Weights of a small transformer language model: untied embeddings.
MLP neurons of a small language model. Each row is named by its layer, matrix (gate and up: input weights) and neuron, and shows model dimensions 0-127. Each number is 500 + 25 x the weight over its row's rms, rounded and kept within 0 to 999. Numbers have three digits each. A neuron's up and down rows have the sign that makes its largest values positive.
A block is one neuron, or neurons of one layer that tend to fire together. After each block is what it responds to, as a language model described it from the Wikipedia text at the highest values.

L7.gate30:454477514512474564529498487500553492530516512487446527541503510495486542494507546543495509515484508494522484472537534525534510474466467509497497472554547509480470474483476477526493479481506484510515522437529493493472503541478514507531478511465469469474470541439496523486528535455456474522540512494520492479492491512493473488478454504484493462532459477524479474464491473508455490494507
L7.up30:532474535515491495540495540456472510468500491510516493522493523495575480505508512482534491516433519499532456468534541508524515511536484475507522470495495470499533496535477497502492487468512468506492461468499495483472503517454485454526491486476493499483543499506514456479546517513514508480478472526485557436483501548510469511563513496455538461456479471475447509513519467497506512468511
Prepositions like of and at, mostly of after a name or noun; also the ending of a split sentence-initial preposition (F-rom, A-fter, Dur-ing), and look-alike word starts (of-ten, at-tempted, de-ath).

L12.gate33:502476441514522457483529481487519479526486488490526487466474464528431480492449497510536481502507551509519506492472546472477505471478499479489474507514484494477516525519472447503507537511499485493498525494473515498480461492475563513525500468500517526475518463516461516456502507490472499449484482477502469518503506424465488494517499509503545492510504522508486495498533492479521453468486
L12.up33:487491467505495522531497471518530503482471502498534480556509538565489457491512474447490506489507538528527462513474467525486515463512476498510506515539483497529467553529515496499556528471469517528515515499527510472502492540534472470489493529514484513497530505488485464449536456468512457445455466491478497518445481530528491482501439449471484494522503478488512505466499492533479507501490
L12.gate71:486527483499524527422534512531504515439503497466554496482431473507504478466516471508510489460485492513503508549507534544525519483473449488485507496498520530511512484485478526568515504499501507470491546525513480478520503478501513506504478519495492522447501504457485485501504533482522475488519478480500525491476473488504508481486485558520512498509512466512474555500510477488449494527537
L12.up71:464507527529497536509516523527484529532505515517550494506529500466456501490475449552502479469537505496531484489504512501520492454495492477473515503499454508526495492496546490541528493524529471487463492497480486502439508516503495514474503438497467478450490495518484513489513510474478530523549512510477471483518506491519497530449562495495484549459469518525462533537497457521463506523485
L12.gate233:498508479522478475483494523518454470488489451484472485481479498524476525497484494482496526531456501484485501429523451484505489495473534483482530479527501493459444488530521559509533503494498504483499530481508471557499486535487543492487539507510537498483508547496503497469472513463515509527491506553498498492513494482445515507514464445481493537516515506507501498464447460503503495476499
L12.up233:466461501480473494536495472430492534478490447498499511482541480509527504522436518487490523488506559507443528522530514485523495506486498536518501499481517483503479492448506527516467517476531502442460465504545525483488485498467451484494518486464467506472494548549502509503507482528506470512523476549491479503527454515508479500478519559509477521490524476522498476504490497503521490483516
L12.gate256:460496477542454503518471485502496498589519471489495514532496501524518510483512502485544536518516519476487467504511513515488507477492519486446529483479488529518521502542519507469487528442478520466503488515475535482448469506484465486514506468507513507511530526497524517457515468505464523544490530474482494480516520456493497495497528512494490479503501525520530484518490488494509527548496
L12.up256:538467507511493525486498536509524480515498494481499514545529531532464492471488523509463575509504507491520518502504496497492528503512556518475495501488466499508497463478487507477500456504520473476491484490474504541472514511510527488486503484522467472466497488513511513494495503531501464551508496495511485516525523484478420547474510494501545543484491486479506501499498509517542520492493
L12.gate327:506489533482471500492499527489515495526510488505571473541472507470493450499465560500486550501545563546495489524523509514549538513451529490481499530530512488484480491471517471543511499520494528475471505480559503491515481531475498487512520498475490503455486534481494518443471466483492499483491443487510484511467560501533532559486496503494524499450528476485498524538526474482509489469510
L12.up327:493465477520504499529508498485437505534484511469523505487472535468483446535482504515483534509538521519520505507475478504543498493494566499523487492489507518482510472529500466527482510482518488499505530456512514519535479521510472518468492481474473509519510542531524528448513459454475486481485472476522446507483524511498487508522482541501481474535489522467492477526502462454540502452488
L12.gate360:524495513547448506486446476483471503419566526474507448531513459469493484489488545477543480516517545510485509490517520503479513512491474525486504491453493463515494470526453490540517504483500530516511516464492552529502503479512515506574459519478494506493560507480510507521510463501518518547470501489476510497502465478509518537537473521508485517526500510559514507502509510467490508478464
L12.up360:488479502484493519502525452477499510475459456518511549544535512472515520530532515490474458512510490500530528502485472487511508480501518449541497556510530516511511504500522474485493522512529507561522491488500492502511507489453471466522518501543444479472503471563520491518502449474469487509518554539530477496490488515557470501502534502485496501524492539511504504507519493494540493479513
L12.gate380:552505484460514519543481516489506513444532478504503491486466466491507471534500545511477504498511513542503472465462469507524536544505514496471513472476502488479492503481505467534536495502476521508493539466521519527518498497504482498458483504493509509543538542453443493468402484500552530505530495464494516496494510482521504537504551493484549494498517520513480463499483499504478481536496
L12.up380:510541527529493487510518441465494486455497506498471436521457479502475480451490520526528516553528523506472508518432504562514498496460510528548487469491480470478517518484531454506485528510497542502485536507472493514509473498536464460525562491461502502530501465472507504495512469466499490477504545527520525486498499540514517485525496487482504499475460485519501500510456487498463506513527
L12.gate417:475529431470497519509447508527471468520494516504495477529546441438508491502507504462486486467498492506489478491498486494508489440521508474545522491466498472501475516493488489479496489452522540486487503516489509497493474495503485509485527509482442478437515508501479500489502485483489489487511486508533488479450484521498486514484530543525490505486542505495485504488501500498534513437468
L12.up417:528501481490480519449457504512541498498472497529467479532502484502486456508474466472528534505519493500533530480524513491507491523479481486494482486474465484508533452536510530508481487508492482494513484502486479487462541513502485489478529498522424459517453457520474456468489522466433470500484491504521508499478493465519477513467493506497518531519516532544521474486459479497497477490528
Tokens just before a person's name in lists and tables: the r of Mr./Mrs in cast roles, bullet dashes, words like with, and.

L7.gate332:548492494472453498517499504477544471501551559521510439483501507502519509451502546489487475502502510481482488507487522541529501481480532518491505508500488498527515477473508505520506545529463543485460512517516500484459468491523481516528478490521496461550505477503503512517517478511516450498470478452463536489504478493477442501477539452526523456476531532473537498549489473522504512530543
L7.up332:507503504495568495524526476498509533509547477500518491487499513529538513508477559507550503502551474495437501519539509541482501525521509510550508510492526541451501538540511522508524511466477489491495511483526505449501440481510464527511536474532472515524509489538495505535544481495546502505470498516482526492536480485478480504482513496461519486493461455505551565475455503489491513503474
Fires on short opening fragments of a split word, often after an, in, the, or a comma: an' o'pinion, un'us'ed, ' '1923.

L12.gate5:494446479504517480504459539524534485507533460501534488516465498530488550501497485492497522485499475470470501525538490478515502504463520549465490479541521485523497466452514573501498512485518463504517523529529511474507525513484514495441537481513550488525493526569539504519464484540538496512532483523489502516522516495439528471448500486513551517518482511525496501520485509480477487502517
L12.up5:520509489534510466563500518486475520503561542535488501487494516511490512527507486521513458476475511512520488500475479491468523545460516497515483457469520443496485466522540487517465530511580451500477503531483482477493456495488478507526478528490560522526513520540489540504496503531498518475491527527524514460547493479478503439482477528476517537473491505492493465514508494498509496519501
L12.gate84:486509516549527512511515534488477455510513505456491514485503507469522536566459488481488520517478469520478490499486524492474503505499511503490528490532505500510441450500478531508514510541549524455430527471577488474512513532478523465514489529514510497513454524519522496469456492484529537488542504515532514505462478518464504464488477486526533482542457548496488446474474490464512527475493
L12.up84:498451505508509461487493552489518495530529536495528539525513470531499495467480463533474473497499474472574494468518498454484467511514506466492498507486556485451503489500492495531566509534461521483521527468501465511473474472538486440513499501498462496524482504546482523498508523451484529507486499476506522518470507508497486478496531501492494490495483533482444483510471467479517534533523
L12.gate125:484494471509516496463460481467447487560520516531505485469453487538503493501471488540496521503525510521498491488515484517541484526466502518531507469481470510558505529547483446504476494455506452486494512487515473505538506517477512521507459531457499520527474459504526516538513457486467484498511511487504489494475509493480536485473538512458500484536502471467486462494492492505526500470487
L12.up125:543452492475535509486508492564503476562522519480540560474482510459520499480524461510495491534504503480493476497458486475492486505496488484513547484469467517530463546493532507537525536542513510527473502481529502485512493488512515498505494488477467528503515510504540552527471474477462483523524546538497503515473477495531502518510495508475487478495507507483489511516514505503527491515534
L12.gate145:503469582523519475512458556469512504448478530528507493502484494463481522506522480519516533535459514482495481486544514540529507457471511499508507485509495516495478484524517489515548517470525482462502467501528484473478459472505549492493525511551502480513475511518518525503512443503499516505487518522489567516501489490497510540470531437512505475484501519560536530516514520481504514509508
L12.up145:533520525515455515434485475492517451519522501462469466504501530507487524545486482461520504497488475527497480493533517532497517503472518513531518491510483523489473508511555481507542546525509469530487490564494475507487536519482455506471448497490467491504465485530512478497506503509495490511508467503495511521468501524505519490511520511486501533469484516537542528554511528508504463478508
L12.gate152:490471508488476469524474524532529506506556516538517560471469520470499532514487508478538504500490498497562483527500519498491486534531532515501531549462510459512521496516533518551523497512515499492515497506510492536497526497457473548478559490506519500532480469509506499496487495471489493471494542524497503510493489480479512460461503480480477548464482512531499473507511522483480486523484
L12.up152:504493469478492498460501517461528496509509537517560493521542523507508516524510481549523495509586491471543505510506476475473478504495573533404513519512448486479489502497500501531519516472518522499493513538506516490490493441490506473494514505481501523520514519471543529507502513474480459446511453488510487500491476544479513527558514500495499479514527507488477522541528510503435496497488
L12.gate199:516490499495494506514555501481497479512518497507465505478505510489529481499520490487497490486475547493470521547501480490498525534478568455460472527485473493449479475482494457474529536498513478500473476488490510507471505510499497556514493471547511517520489471478504476517508519472510511480525527457480542491454501461468510487530493426491492518500506466478495480456467460512467456499470
L12.up199:517513484503537495477463476550488482466497502545487490514473543442453477490483464520471504511497502516520493517484461446514479517489528502503524460508551521518470497512510478485539504487501471532485497546474530454455537451513466523499545509488551463509521497489469508523528472507503504487459475503495505482504490494487499506486508517523521516458500500509478519498499507455530497482515
L12.gate259:459491499464496475513521510531504492537493527536466524489507519514554513555508516490487462490500517488545479496502490475518501541484517527512503508519520495486421509535514479497531462502511513482513525508502511476494486449486499503504498458518517510466549508497515515510496470530550491499486508544539475517496520516518472471498474519519433533465487502515479499496479516496461471490508
L12.up259:494502492549507462457518480484527494504524488444484544509504459482548525509499496500507506505492548529534507452526500499501482457499513507529528488519468494484452459458502507510493481457490524513523519479465479495486466466527465485553505481484539543503493477491510567447485555526449488459504507520485492494506518455548503489493504478506511547491500477539494446545555480516491516530505
L12.gate420:546537516517521469481469517530509496479517506481485451465535500488520493494489487517508514515535517499472482510490477489484505492497483471512526498562503491482459474515480486509518508460506485541488493519498494481486544527517511446449480513497451459544491519464507525513481499495491431521495509498478482504504512491455505510475511522532517503516512502483483539500486514459466496516466
L12.up420:500473529541503474500478516482477510521442500437500504453525534491492521485552494517487475510520495566495486502487434507542517486466533499482538481500482497524515469481507542547527451514486506554472490487543480472507511464493515524519518542483565466488501519526502517505511490486513525508499525499505509487485498525491484539489511511485471514501496502503453502471499520464464532507462
Fires on a bare space or lone first letter that begins a word split into pieces mid-sentence, e.g. "more| quickly", "could| escape", "S|cotland".

L12.gate74:550525516501544494487529496497462539516515494500504505505518496518491490478507505547507514497491482523497498489494550493477487519491552500493460541517533511506451530516470511500472504494468526515468477519488490506487508538537550499515472490485509439515525522541499492458495523502476501495544518503529430527489474502533521529555498495510504510478509543517450508507514527511511538491498
L12.up74:530457505459472521502499511498504489480458524512455511559491495518533510474527513509512474473522524484499488545457489494490568516474531516505482501535531479496480486475524512470492497532479439494491560492522508491463471496531523507484474566532529496474514442503487503485541500500505463485494470516524476512495522490521487446505524526522514524496507463494473531529516509517506467522463
L12.gate110:497478468502507533480478484541519541494517513511463507494516526481524511534534518505530495468472534500553477519489493536520542512494488525491522503484484517536462526530511518508438468491549476498502536484475525511453543501510507563511533495494542458472499519511471510551530490491522498526465496463467457496560508527525439493508516517492515499527504459549454448519483527525522510560485
L12.up110:488498492522459475515526495520517477486467493505473470487519521519485522512536500482490539462518529535485440469518506498483506496473505565482492536506522535503469521519485511480529505509501512503503455492500463505455478524519479490470424517486493447484490498467515505462450521500515530523451513508525448454494494503504478486523485496508445509503524490519477504533490481466491515521543
L12.gate195:500517511473498537491473447491491564514502476451477474505465580508472492467493516465497499513528516509499475507499489500494515502497512533496463493496484458505526492515474512507466541525504511481530502529524439508507527510514471467478473525485518479481517485501479505510538502536516517517490486530532516513479539538479512498528476473539523488514515509525490421473480473499485526473534
L12.up195:446514532471529554506539551549475463539507515502513513497487504461501494476456509466436486512524470547534505499504480503479494555485529476521488467482508477457500470477506487503504543530478462444516541469534487491461513462502417520508542513503502464474489498511506538521494460524554485544503471505501533489491492513515501509511477459519480511509526505553479461513522490507474493523463
L12.gate206:496497533462478500505489518505454515487519490490457478514459557435540525498544509530526530486502443538510456454500536518538450478525501501509509495495528521523489510496484510517511507515489490523474491493460477463516469473464519531518530499475500470504493473565512483556454496470519504536501504481500495520472499519521486539527508495461503441487481493501482500553517509488484536514498
L12.up206:476504536475534472516463494531502516490537481522467526531498526481511510510459467528473512500504524476505478540538525472493516483548510542484474498530529486499525487480504505485476521519494477520502513520499533520490560535505501473439489457498548506482491482500498525461450487470571548509535506485520435528500497479466495483513502495467472516494495475501447469480508511472504527523499
L12.gate214:508493502519496493474485452504478519499507507508504553482535508476532531523496529505482475503510496526484490477517562519489508513559474476484478521525452459496523496514525476554490522494522528520518486478511510503492453515489482507518490516512467472483493493506542523525535527525476491477500513486466498523494487467509545499498484465500453493543481492515530500512477539513483510481488
L12.up214:529441534467473476465511430534490519520512476503492498524498509493547527502514530525520500492507511468433509505463535471517503448544483568470484510525509468523515506495443497456478498500510480501495518502472484524500515488516478505491509506528503481512441502519497496497467486501560497532493520537521476531547484508488474503503493522498498517483451494472458509512506528523487529512515
L12.gate304:554466509500510487518503487521498497510516490486491527510461514495507483468507482527444492490487531462502501504475538453516495487498494521507500506468519495526459503526539506478524523497487506555508510521474521473476443522458499473466495498510483457528488426475476479519505483528498509476542463501476487509529485487467457476501506533481531491525494503479527488517537470487505480469483
L12.up304:512483515488461515470486452460490501467471522538453524505497490498494499504501502513520521494482526521504444469515514484457501538505460521464501567516497529514514512485500529467472526546492487504515496513521485481535538532513499497437507510508497505501453490503473476510527485468537473520492492492521564494517457474483480487509523455447499482494535544501495494533557493491515532542551
L12.gate415:485473491511454519519479485484536552520582505515502516490528515497457516480517500485490470478508479481489456477520513534505489528523510477480531473497506504511537518507468485518498484467522503475494510516509544506469504487497483465492502501468462494483474558552508496513504503490485493516481483573503519466501520481535490519463579495518554502509475503485467496523496530492489486547485
L12.up415:469550465532520489547539474476510510478503538499478517497524465472459469518491505515557490555529517497497473466580497537479501456495496525466509483502518477509556525474506512501477491529448462490492488512472513511507526481483524503514520469522484518519487502517481546540492519501480517516478505506530501542496449476506507508462506484465500466531478476486473507480503506508521483490496
L12.gate467:516446496514535470467485450493499533498500489531457521527505487479505474496521487498501509520522482477558457520461523517509477460467518519495514553512533508494457487482507481499486473519543481560496500519489473506539495494529484515500487493495566489548477521479484530497496539532530483484507525472487491487501479477494503481490518510517545452440496512493498550454504471523508486560495
L12.up467:493536523513502537501485490495470515476496507506499475520479476472527540452533521524455516477533501478538515487523518455525487528521520515533526524504493486502474489482517484501519463484510503503478505501514508497495488512510497490505537493549515543494476549467543500505484542499486474454511497468461487456474504488529532474488475545507484503528514479527514512490527480472444495511491
Short pieces near the start of words broken oddly by the tokenizer, often vowel-initial, such as ec-on-omic, a-u-thors, at-tached, an-nounced, le-arned.